config = dict(
    d_model=576,
    head_dim=64,
    d_mlp=2304,
    norm='layernorm',
    norm_eps=1e-06,
    positions='rope',
    bias='none',
    parallel_block=False,
    lr_mult_o=1.2,
    lr_head=0.00516,
    grad_clip=2.0,
    warmup_steps=506,
    batch_tokens=[65536, 131072, 196608],
    train_tokens=998600000,
)
MLP neurons of a small language model. Each row is named by its layer, matrix (down: output weights) and neuron, and shows model dimensions 384-479. Each number is 500 + 50 x the weight over its row's rms, rounded and kept within 0 to 999. Numbers have three digits each.
A block is one neuron, or neurons of one layer that tend to fire together. After each block is what it responds to, as a language model described it from the Wikipedia text at the highest values.

L5.down149:490542588485472507526641625554556508495554450489566492597580465481554492441434487517508570458414438517472407485501536499601604560530424445485455495454495474551532453511493552522426474486512544426431414478464453476507559417469491473578516506571479408552571439460477439541514478529491490611
Description: Ranking and category nouns

L5.down984:478507536483493560469485485512510546486534476468450475524564553460531553518497481494526531509538556512515454522506435547536575424509532492528501519448523421456490626521630504399525520551527451550517471437541478524508490465579566410534549457522546465466574474504574428522397497523454552552
Description: Mid-word subword fragments

L7.down105:580542428526571500458475556419463484519534470553448500497528468498527539500535473515488486396518503528619556423462561555437448482479592442505486484455533533433448560435498513586548395552411461555524486492569445548540460424559448506492550447439565488505505484520496569454541483633488547510
L7.down331:565521477515561478479457493438458470418527451475431469439460536516558562641535542485501592424469521517473498467488447507604487455511448471447447513413523494556430561577561423447465508522521489572532505474430395562475557502509538456445514513553433534433506516470461549496449468496503584560
L7.down952:529440517443454565362461538503517526464511565498482493521542488376469589527572502527512500535603490538644458471367502535453583435473473466491604634436526438491413550521510485544440552535529456570450544487569469497533436521535476400482576555447530454513518554474459426500562399526432570458
L7.down1408:439504468609475485445531572586521461543526478533466541509500542516534480487569437476530504541499626528500517441461432484390481381491473473533528591477492514545487541476458476580507560476509445557439462389573533579451552528587504438480446488585518576447565515427439647549484511539382400542
L7.down1482:568508468430583570527494505531445545392481571463508447503515484492518541485588474449578383507468543502562576592503502472487462478514477463463425537480493436504499519488536510498533534507554454513549507493503507603484473527472527522495582510403507476440468526500435460514412544460460603491
L7.down1853:591497429476464576578401458491477582461597503505539660523504443519523510540475529546485579552471366513501507462510498511532544507521446490450473458450554518419505562498557449543539422407478487479526542380518471511492494535490355576499470508614571479596496549575508483496510511503482421534
L7.down2014:453524594494459497500484508484502513441500551578543498483442505479478525519383535498508508430580605544483490485456537549413511448478469495579469546458482411418517609527610566603461474491467407431440423477578593500607551492508435541538522449495552508535481518576485584407412572507389548508
L7.down2142:548544545516500501482554618474526500445471489455525511494503443464546522517488494527524455533545504570500529575494472482600431499445504424520528517477526494521502506454450481507463541435466583454561530507484479511561468498548544572464505563507477570541453546437450557546515409598555461579
Description: Mid-word compound fragments

L6.down61:579461446552504472543513527448559469533507537577452486516488479437515552460468578435416487524513580546490584536504582551609536511443574511458470547471395478476559421527563513526548550520487533431599512518572506485483455422501586536514495495511471488536541525505506586414419502561474470664
L6.down908:466478476470530472525502504520451438504587524466609462553423512493534527497620483544448562498538457584529492449499527564592538436485595514545496529354486525561539474560472517536489433533536517534455462465531527541551504534353552437424478518593430526532590491477478454460474539515492513478
L6.down1212:454491493456475420452568461501503573547528462440452517510508486592530390527438573405573452446416499559456482494485509596543493462452549498598460539540455480587421516557478608436573531528560493494487362574574483496479521534550524423531592596455412464468489454620538566531497463523509536487
L6.down1257:520544543476451470538549524456478393519502439544546454377424494494506492475514471591469486497501454438490501479556518419435478477477509554580544451517553331485529547571549414526506559504566512477458397507488451425529528445468529560507461513456539544501489503548439502452495482499466461566
L6.down1293:424520626549524440567538534509601545552584487393537514490535460422469461544514526505538521528593473465475483556486592483508471534573532585441562519428493514506488465621514471559561560557468503488487479439424547458478467552490481481548529491516518544557455445481461565536471516490484550470
L6.down1615:522585485495512493467527561498476556436506537562509425544457448411519566513484607623589514558525538417526472502462462488484414535532528535595497586555472539484529465503502461463546459460490526498435452516501501481528552517495439578501467534473427486463553530524517549453421484414472543519
L6.down1789:434380521461500554434510477463508509586516504544563396534489560465466434441437466487489518610569415497571483485501531517502526537542487613448503500589532519453491512517502576490590499498508378507453563491524465471411559511456476569504308509482469494487483502589509542497554463436570505518
L6.down2077:450484532582515499508528565515483536502474559592497622546504396459447500436464422592505507539423458477462444402529468481551414463570518519389429516545537598574495424499456457511515499557601398521550559466443480480582526520444584511528471519522481505576452459392499460548544516483574522485
Description: Table points and mid-name pieces

L7.down7:594537572513495525545560497465592562523593543397468454536525506459515532494489504467577586496372592456451415565475519473345524329436470452584529507485401392542576538501557473457544551491462485495426459475487490453513461534457576441549572460488545463501517477478461485547436521580533538593
L7.down492:513585406396450469524481487572552490535549513514496482485480507518475592462568508444487477514545445497492544418548539541491457419487455466422512545473491524495561478491517480568494481583464511542533524547517480527516623476479483462499486523535488483502472571597492495483470493548447533548
L7.down584:512476537596476480483543571497472569540551479417562586530518479521480548504552374529497512457456468465501532490464455474435415422479558545592394489419472536467451502420555521518576466484521497417430501523499522468499482501537451536471461621437522481568531488508466555490509553443463446425
L7.down893:437542591560502425509500591506638468538573491513490524499462473513530488442526605522389527468492525549466481417506454550549504485523534542523488490418458387463539507441491458526465397591523443500434506543535453584472466403443508509476568504456509514563506484490455578406509575520438571412
L7.down936:568523422588531532478442581482533460435496504508552514570491450472494546506568490560428480503413479480602569392494537546433495427594572431608483486540531476486523460492521479476534442439558428533579412526457530572430479483617476470386530451427522458570492547474440529535483545499422565489
L7.down1308:518390467426521512506514427483567561485502457552452475445470456457419560600511464518501526456548545511499554528519440477490421630408558407503602454490506513482483524535514495438561512473432420445460492504561512514463446459488478447438498386624485487467386426465390510464537578494479421489
L7.down1741:513539492539494526497586464607483492449450552478504560544471463494562523438440421446539453555440499527470479561550525419545489502516397472590444562429576511443499492525447502400477439581543550579519585633435455520540487494605602510526478452550526585484435514510490542558626557461571445529
L7.down2023:478501461438519446495534479522488489552481579398417509413524518467560591544475524463441553484419599538611547469623438523419531475528592449507671575458501571543514592545563489487414416397492497521551499486469495462573560470471616558545525551510566449453517472453597486530432521530585561558
Description: Mid-word name fragments

L6.down137:540500557507466522489481548548568568526560567501506462468535582483533608521530345519498466551523522464515476416420481502537520457490460524524467536496479484545398497446547565450529488548547564520481506429521513508507491575561524466506545522548471486608539431499482486482535477403511487501
L6.down243:530501460486554616491523453495426532433492573529567493402476488527464555468480554512515429535579490446568444490531529486529426483433473533572591499467542536545450491543587552452509496519437476487524486513404466458449480520524492516455492412506477484504467544536567472469554602492466438427
L6.down392:433491547563488458614469537433412411499497488581573465525523581517540480586547480453551525582465440461519447483564452564515612443431445526480585584486455495503545549449465536443462513542567463485475456498539533494536465441477465451518430498481487503529456508528586522525525464494500517561
L6.down554:497512516644489485530509464524532531399515490494530543494437578589429504583489490443547495492435473499562502521596435511473554561491375468575519502471540556582590492522509522555377451512441430443503433438364529535554469460478541563486513528515506495639590550491552507414452553553436525534
L6.down1159:429393480517490472426498522456534595505426460443429591561602522429518484598442533513504487421462568565478529375442465476446383416483436535472484559580485594540406620519552477457531518523430575442532561499541459454501558456515483530568497583446409532378512522507540532520475554357543451526
L6.down1611:561508505540543510469461424543490443397566424463445480543679463518536442504504655564542511489540374593522522443484535448472514471462490542448459455396550429477609509457578451449450554495467498534584467415453529548485469572554433493493630507469458517500578449486507465584449452441524562509
L6.down1614:454497451475547515508438462458429544445506492520448459484523426489407513488483517499530430520483438491515538495467521596550549580414468464534534469551390533507452568490453425486547451475459481430582568508505499498476501600419600413497495602496572485498551555433436492569421466438516437484
L6.down2187:585499511473534561528460446451440507494463492567453468497486372541464515535521474534543554518485467529508499445536474554419447558590449447579552467505520483473549579433490504470503481421528503493503534514471558473448595497589459466600472403600521505527501493519567447494466527447507510543
Description: Mid-word subword pieces

L5.down1289:513571553495464456558493469506576524425498483554450521464498470453535563493529604449591472456588499525529479520558600474485440494491437534564558473474458476606529494487555517505476525520441540550486522540536430595457428531441559436532469621435430618510575555500561428457482490542427412485
Description: "As" and heading ends

L7.down147:491536562500530510498473400551510499500451446514425500558482483541535537518492393482515554508513496531490520449502444418507639404529538405546449437495485494489657645514467582448472448430501450442525539507561502477510619491581470492500486405507475446496454543505450507472428516553522505471
L7.down338:543498521528506436481469472520375484622473562484489568445493454496434423561444537522577492487465387566465482453451490468452419508549491555435506506447480527506510469480530436449471427536541549514428519490551470531455480378469477427541557445504498421511545499502475458583500512427455515497
L7.down380:430565534464475455530383515500477409485534471513535534533468543521615484465533510613474507479565551494523507522574498551523539448556559418530613566470598544460493582541456507375499496504505506553470439482566435467418546456524435536558553484425484504480567457472481570553609545395500562456
L7.down1196:505569498537499510521531377523393500486553447525451563668443457511480470535486485502498547543503566473451564515498470509486486432564530472461479571489536570570559553443580526489434468470512485518468485540494470469501462518503511496598493475495511427449455473449413511443505505561469479477
L7.down1269:469477464485415472413557490581460532522501487518452509500474497546367445523506431501516558541420547482451536458614418531388450487428453512463540470473405486570543438535563513537624584491460539509445533422471545472483508530497635516510522493449448548555511532497553401551452572464423446518
L7.down1582:506534551470485542492480408429563467479509442448485403563558496540503481566423455547384551572540536453401411488532408450480521549489558512609465525480531490494553477434553467460543576449477543473461451553536527498554432498524569562517471538497574491621449467584548569545523412419404427491
L7.down1739:488511539390467431560447455505436427522505429516542521602514458499484480453511519549496427487571543472497483553471494470573538485465582447522476542516517472456532555587487508511632422474563527579480567435526509483463485512528469646533465489546469508562504465497509487483632569500453538450
L7.down2146:501504460444549662467498444522491517491461590465494460415465509539478504442545381445448439480452534626455478524462428619511500459582422417489441565521540487498468519551524435487513488528462499531498481474565466475417505536471583512480526495511508455453456474575502512518583467510514440524
Description: Indefinite article after prepositions

L6.down257:478522528450486568439510543470503437503505561539528493467526512489427524502549512470438391456467507500513429471414555447483507472403534533509523383524499546462549480435451542496543435485512523526472569527461412517490489518543412575495434339564544473560523568525595506490596505470420557607
L6.down295:353426494581436473523395580497450480649414523474471465438496497478462448526415480567486587461507432508452553457581535513521579477570510487486443428520572498532516482517501515526415492572540487483632486591482415616501478522414534426479497514513433525479408463447486500466519427510568509539
L6.down812:577491430576514545421571464489504462425486507497566512443421517507536546448545460591485543520472445490513438451520471457402474599500474492478485526440461503587556450474500526520567537509578468448555476524530584452468475556494493527551417504423516491431396515533569540637508520479508545528
L6.down1020:523466524515534539515445453416435506517534550453419541531465532475508496539512449448552455489387585534568484569439563499539460542497498559504595485490526528495494542526489545448534445492530616570546511559565488499534556533510513487392538471471486460432487458534512467471590467523430514559
L6.down1075:449535469445505586454452526496502482533568503551504568401493493510542455552552424488527484571528514532464513517528517474475463581541462426462599464459464473527529473499518536482585538525525509484547507485433495505572574370462523536569508583486606439580586465487527476596485513522523525454
L6.down1813:666498463506524538472505440559513543480453556490427522560425433510438478465552436519481407425547407466450512453471493448475528522512477434505523433518488494533513490522569424496518477454476492491506486485510498408557503628517482472533506589508593557505527456566481464448404462424556520531
L6.down2019:497398550598499453494442483568453469442497505533499539555430492588492460514556423535431455566461461404452535502527571514519523506516573393553422444517457384457532435449518499528558555471462498494595479502517463432485532588496601595565479428374469483463538553453625389502607520552508506500
L6.down2093:461532521516486407507456459492472471538539448535578490547418547528492537434468480495468535515559470421569471516482532505439515525457551469456556489423489544431501566563510543492573481534473397491520653534500491532416530466552569495510566476489527424466494456436475455515509530544469492493
Description: Post-preposition determiners, S-word pieces

L6.down223:473522448489543475473569493498493455449536569438449536439495530525550571446490468586564502459491526451480553523451482509453467435486573558520532556413490447520544590510558541476540459448436462441480519469509524489451513507501540544538467536507482432400399592513463564497538455534505584388
L6.down340:500537448464459541513466409642514503505592566364581506487489510501395504492470382517541553521464492591559501464456444544378552479411489497565447581533445481475562487503448541490507498504593449594568539459536500437431483572430474531452496523571586555491438376565580449470470567442491516549
L6.down346:461501516557447515484439437504436557506444557605428513399478441489581453464487488446542516458425629481509525516481474465435530512489479463575495550540467556518547478501518449467484467520530484506519425444508534486444552500452521428476469458517440371403453527561563458505518514489549426426
L6.down874:510466504486515527489504486509444473502513543527476539452490559566568523559590569539511473470454482496449452469442568451498609579465445421483585574501511475574515578488490539510536521429480434607516444592504629566543493503506469420556558420480482507386522407508409492456466510500505533458
L6.down1001:561467507472448474476461489460564512466505449457446501541505509560485500526453520539445488508558528510429376428459478606510455502507525543563474485480470579554421408440521458556472495438460454497443530599498508444424470493444543499462505558515547541442419476439530506510529422490459481478
L6.down1385:487499499530459558509527543568539451460661440452518474534467529465476442479536508475528494465577505540534503463525512531622431493514525470500481465503510433485567408559398580441499513509524502523476491431502526590578511491446539474476413414555502481473530541455501475494466562389545456548
L6.down1420:596498487469439519477439489575391454508453468544559543431578504551576434509597385505485520420488593436540495452550574484472501455406519495575442533498517447500503488469509536520527438444565465445511453491445538602390485430503451538450455598432535516574474458514438452523444476499555525474
L6.down1511:562510425418537589419579454558594558469421546477564515507428470509495527499517568504458528445497401511471515386517549629508408534463486531548596448479513500515497385518542510411497486641600534510489437538465389442473463547487471518393437497454524418421487446524484462464478510498560458453
Description: Mid-word subword fragments

L5.down196:585441462421490437517514471406433423524398597506509551499441465446568621549483417643502518495499441569539513496503557458488437559464575472548483458560545488426479498468352510492511511515476573471416450426468470500538490471403495572566589500554514388509405501448606438601438477457513474542
Description: Mid-word fragments after s

L7.down381:466508399371514513538571479585453415469479480466538577428552527530490575468525513480484445592517535533407467554568496492506459507472474459529594486496562467471492502530528525524497570426481515489434452460538541452525422540497463521462468493558461482608510585457431576486505437445438500477
L7.down970:602495461510451522518480447444473457485492665523523431417566549506473502500518556576531476484510402521523519532456453488449592458545509473480547472501526434440536530548502565492456497478444470443542549518518438632526506431575416426461560455397549479493439608519518595550488488502544423510
L7.down1043:516520442425484503528497551487522397483561495483468580546575533511500563414497588496524461496444563452531495501544541542475519477440516419545494533511573530532460493616521585494498460487531443537549472477549470581503449377522439469542527485523558488389558581535521517546519487505541496486
L7.down1720:529618458460474397497436443584467554566529558561479479512461498468462439549540519434457408496461515452495449459466474490510511452520449463355459485482540413465407502508442423591528416560484507451525490428564499513563574482474507425530549494564457559578527527428489498529601569516421571457
L7.down1809:525552536513482497387498544425579461504485473564558531492557462466526587591488558529510535600475454528522539433521525467492490558505468522460474367453544634549487528529567451430455505541628445495614410492420404446500440432589445581523478463423539484544464527371523521500468519491470425526
L7.down1947:435491506613489487466430476504489518505509406466446429512493572569451409455483491506515540493500538479495526448438445512598575403489505508490526504565482443513491491451511518454481494440507479504503548446474436477505448463461376533498588533435453514560474618568505537531566488411469540483
L7.down2117:545483522476611541572551486405532542425386392405497480469524453564468559440507521586523463450471442435552543536480567542507430461550434518492438419501464497468449506489533434469529490461529491500480488435513542505366489486499450485564536411594535545504531527481397579442536523513465457477
L7.down2119:536493467504540546410463587552398462568484468537495471512466488470423618445483523501477496538528482447497541518549486515497492520462514525557436482537506530417464530428450557536477461496457503494572580504463538385518531548438482486421570514413504478522494559461503526571605454489469458485
Description: Mid-word continuation pieces

L7.down40:521509510590480550480524527510534446459506524417516450552481481545522469505514556477587530538410383665565562490463530466528464583469529501471460591433568489518449383535469491517460495529481548556475530445551559481575450441549562557431471518452527550421481522401507451559480459538476452528
L7.down60:500480571450478627533515397498445554493427463510486516453505596541543487573441444539553495414494480505524523475502468376529405551532490545520469545389524556504543462492524621489498529510465468420507548541425555547492461510552537516566584543509540502503500546538414490396567523474444520542
L7.down582:549566540519552481516397491527471518504516440540523502465562551471460495580464474547494558474403546502579482530525470508461409489473447508551521464483449598508481430485504519495521510449424469481554496501477482527474539613535487534475519545455452609541511473407516595476567507493503464500
L7.down843:553524522520410615528477554496599460522516504446516580445475467500491507462475426524511513450511523503539532464501486474455579493452550546431481514524429396603524474458537433341486505581547449519593470399485468595522535458443431561452562621455486593472507464431495543608470456495547585524
L7.down1333:608455441464530408533523520465546446491451415455457444442576570428541541448581508515475545526528536546551406621478504528544554459564513541473522502459472454550409576630502483504445526550470536484379447680445557495529478432452536486473623459553503491519526490558459484505501518564476535496
L7.down1645:559582482483522421401547514415520551391480488488465486569531485508499501526514642530577554441471525463495400566477506454451484501540484512408496496440471441457501541407523462526493599592550462452467483531402525535612442507457502488518673487534549556502542521542563488546446526523495559554
L7.down1726:420561515517548475536485561535532559479614481420555516594446437492424485387530446472551541516368547526434521415482520461509488505494394476527566482445511500419481553504426481439416566440482576485481419469458536507584529363523431531520487447441431529494507488446519427493477469430503535556
L7.down1899:517526473546466381510452470494515501537485484457392491530396472388448461374527563596404423583503451516499490486500474497522451499486388638527588489525583501483425502556430513549458449391500544569490543580402507432475467582483560451546460493541582550491513470539434539466497516523423458475
Description: Mid-word fragments

L6.down135:454510515512380471489446463515529327560513468530535456612493410498493559445539386546411589535560446497536624548446428515448500445520422550462525474525531434430550530502572528462550542471532471529532463597492445580535490440454416560516501516534539483486489458473423458435613472418489487470
L6.down215:428555453474525473544529479616536555470474511440512470517563536458511590498532501521453422482418437474578518539450553475444522444526437495477614548471511496514463502521491444497571466470532497490405503412516510504506615461596499442618579460495533527464479485504490564489521420499554449522
L6.down574:561498429322472466495532475553508499470508512596469621550491407552482510425499502468394514571415559461557513440546555470557440483392505475540490483584521501412431459575446585392442484500508460526580447567492439494529501467536565406428526446483531478469543447525486459512544485479587446479
L6.down849:492467511495538452491461497553510452563487431474489494437496466509487527458516403454490513532487442533431502520496505499489544582508442564526512532580583544466458494430526525504569473445492524429467415499406560397529471481415603584522564507420578539538567432549480409571467576593550439571
L6.down1134:506521438465401544522534462508345516483543546631534485564452496528604509424447443463487456561397505542507445504475418542448494520590585562503422511494511446600458536529471500552443590451458523465428525461369609447566414458498442503501572490496501445459456534432562484452525500469450459490
L6.down1295:441517453549588531497511464543523479674547500393412519577597507488490505493570451584521481454428466393487432564445555447490470503525521470563418519540520465482394426474544443453515575497465511460521510531517429511431452461447494476520495431579435520432499491608452465534459515475547472504
L6.down1750:539489526474545590482494518453452395552597571441550464467525555496480542544420455438448501542494503564469524419494532568569504495495577451475492462473636551568483553491461435453524535555509526516479468531451552573511470466540551483498463505538566334476526440464446546538459449499511514504
L6.down1920:521463555530484494499507495415491496460548485454578559510426506499596507542548447519580507491506388573529533558582547531601541537487439438501541498465542355508490342492515552497598426520551460508534508548508446582553468519462508502466592471494509513508480529567475355492507514455605523487
Description: Final word of titles

L6.down154:525441515565505607543535482406569544536428528469417557554463435536450507491446377422434451498502534534448550552505442528548567500516504443599508503549442492472502550433513454476529434595408617583564523495497479584530456518595388485558429488468496439463442611557532491504498576467462531536
L6.down637:486403539549502533531404425481539463468502540493480625468478524478465543533521526510566506457538520493491611485537486441523531473543428427481429484473437531498471557512416474595551495469513440553468507540595478513448459612490523362527524493379505491463464507493447535513419496570499584508
L6.down735:459465513472491415598513472565554518539575422464525511530533515581421577548549481592536536549538495442568493472552497453487468425418570491523472467478559527538310500542506469533486531540493483502527573486562560508494463526554525598475490459499379494513528479565570488492468467531535519565
L6.down865:477512471526570572567561530534479477464488491444538563498503573539501439421472536402595538481448496519534465571367531522519480543536480585479503429559445525501599546458436463442549579516532558475444453419416587408524492565484493436450475535487543515497431443546457548552460525530458394500
L6.down1014:601463443500533437502554502497454481537578523416545490492457453463509478456478465515506454573466524392498412435547539505510509511536450521470581463496568556596561492430497472516528500490460439595450583499545518596471460480452475498560472561634535458560628546558493423517465560416402508487
L6.down1222:497538433603503435523557405553537526527491479526476499475534480478495565461527499471536503554599507578504466456524571528442463441481419514489506484509518481534437581507572564486477510528490437559517491484548442563500505587406394486546447451507511486504523497594503502498511518445504560408
L6.down1442:522590519531518565484448521500443500494569399533441568489494549568557471508515572501528448470515470483452609460447484503428485437503501494488437529437501501456465554492540468415586553547526498522461476508571533458464492421522472509513414568437536539426488514467501613496457531447460554465
L6.down2045:541413555419449561454482525468539488481481543473463520437542512478489477501560534447482525542569462580490485570553507522530532506400570535578504570457540548537552490492543569459418507499503437479494448557462564518534418485541477467519449471440550463477426562478421523438526535524509575450
Description: Mid-word fragment tokens

L6.down410:493537471500433527427483489476581467547415484515520556574568486472434586498488486557504450457452573533473489579588539513391485590452499437484534538387538566509581479480432479421501499564441503462551532541576448571442530606445435544447433524565515442518557585522415436499452554461471428439
L6.down1006:553491566432470491445472420407635650590555471493472497486514549511508479487447470418525520524404524540535611544389576477580502576485584481424486423552536444503505551555461435543396563507513561453468542514524484502487502471520465514549473515499412465610519459546454480485538502483515505431
L6.down1155:582441487481566544543607476437460455548533557508534575453462516506504477522490531459504425489510412533501514466543586531598433572441538469530527612510518589542512372539439507568468589412552476439476561467476485401516525456420418552529530571389504454524446490505598472516469496494509481572
L6.down1313:526574517515476581573481408568503608390518571495469445510477442486449512462523442557591545491520473625552462550397518422541581546498497547517510491491491459489470540568523593508534519474520474483514450401523512506474534612497442514508512439543425467490590599488469590411427520415598508491
L6.down1839:486541446458588473464453534594462577577490412472509567506482505477472455478429625457558454453525480482481445481529573498495548510563522477404447609473545467599454448476591470475468489490407600520433492492547452476455448345425464512499502479512534507462487454487420470529460449528402564434
L6.down1887:550540548436445603490529486414554475507428483535581449491436564549524424530477516506543531410493502598427512517557459437545492475589528430509430461530487461477529551575495495505525471584578517583513517397573472530518469463445441535475534498511491516560436433514418513520623550443517460503
L6.down2012:573466501431523522444562586457553535539534568537550492522552463487523464515441463613498538482491544520478492566480536627551550407470472396510521533563460504412458535523495591569454492412413433474537447516548505542497425492530407477477511495402506505473451443568490557593488447506480451486
L6.down2284:465500488445463526547560505540568482357427516530539495519499513492593463500534479499488500480522509522503482457453538507338442528487485553490416477515521574550579500428503516457544482478529475464624447494486489420482443449558537548437495519535527598453526475395482609547356464485535461542
Description: Section heading ends

L7.down103:558436454574565543495460539622457520499470468518548480561478451430558531497451519517467549549448490548491454445481532521526526446519549478502472537493611577459446439487545550454495481458453460476434389507553499423499534578464622513610527514607497455511624443421504487503504567420502464541
L7.down525:544453585526436455450430452402479469514598441478469497485432525549539454502543422502534503479648390504490488555543584533500553497461569445597460571512534427523506380513535562516453464403563499474586516470434504540438550531429529542476528570506515409494551499421497362512540530566606498490
L7.down558:470494493586521463556436443422494488527399476500565413479428505547451482464500521568391611472454638386532468452531496451533382473511493431494483545634541556425490514512424493504485625415485574552453587456573511573538524520521409586507386419486540459504498528472568440514526526537579442483
L7.down1458:437477570548519432477546590585560487520475576528431502472566499472538509496421438420498523599524424512470509579449518504547561581574433481525584533508466486492581488532469564504498530492444471546484490459551542479492585508552515493562520502453402518490460405497545454536478485521571629456
L7.down1472:487501564400402418541488548405535413460540490441470536501488517447570458509466467443475508478486474458510538497486511530517505504542544493535496540462576441540534466487506458477472514553565548502567528462585482562572508483443464501467455507465501502379540510480510487558462540499451471471
L7.down1702:447528466483451479528421518544540504548499478521530620537420494499550526416525486466463517489493483469443413521485557548504519562526509481483529584486502516623428455466478396441487523468572465433497468553505594468554551420480488476503495512464428506513458400488531474438664566424527524491
L7.down1998:598521507454532530497494508523592421563474424454607489524394519526540554490605534497436443499537442534551492488503539468564507604447568603518534545460478525491419476438493477357484495523467550431506496470451457457546592534471481573569477425535417454463421508390471497471590524548393519430
L7.down2302:467501542512402511499463497419599466533526477529491552474408427505548520445514405394500585437467416530533551539474496564491553616548515440545505508493508557588518500435475443485489476471472486482487460492542571562464577518475514489446464446529483465444494393537424523517534528475424526443
Description: Head noun completion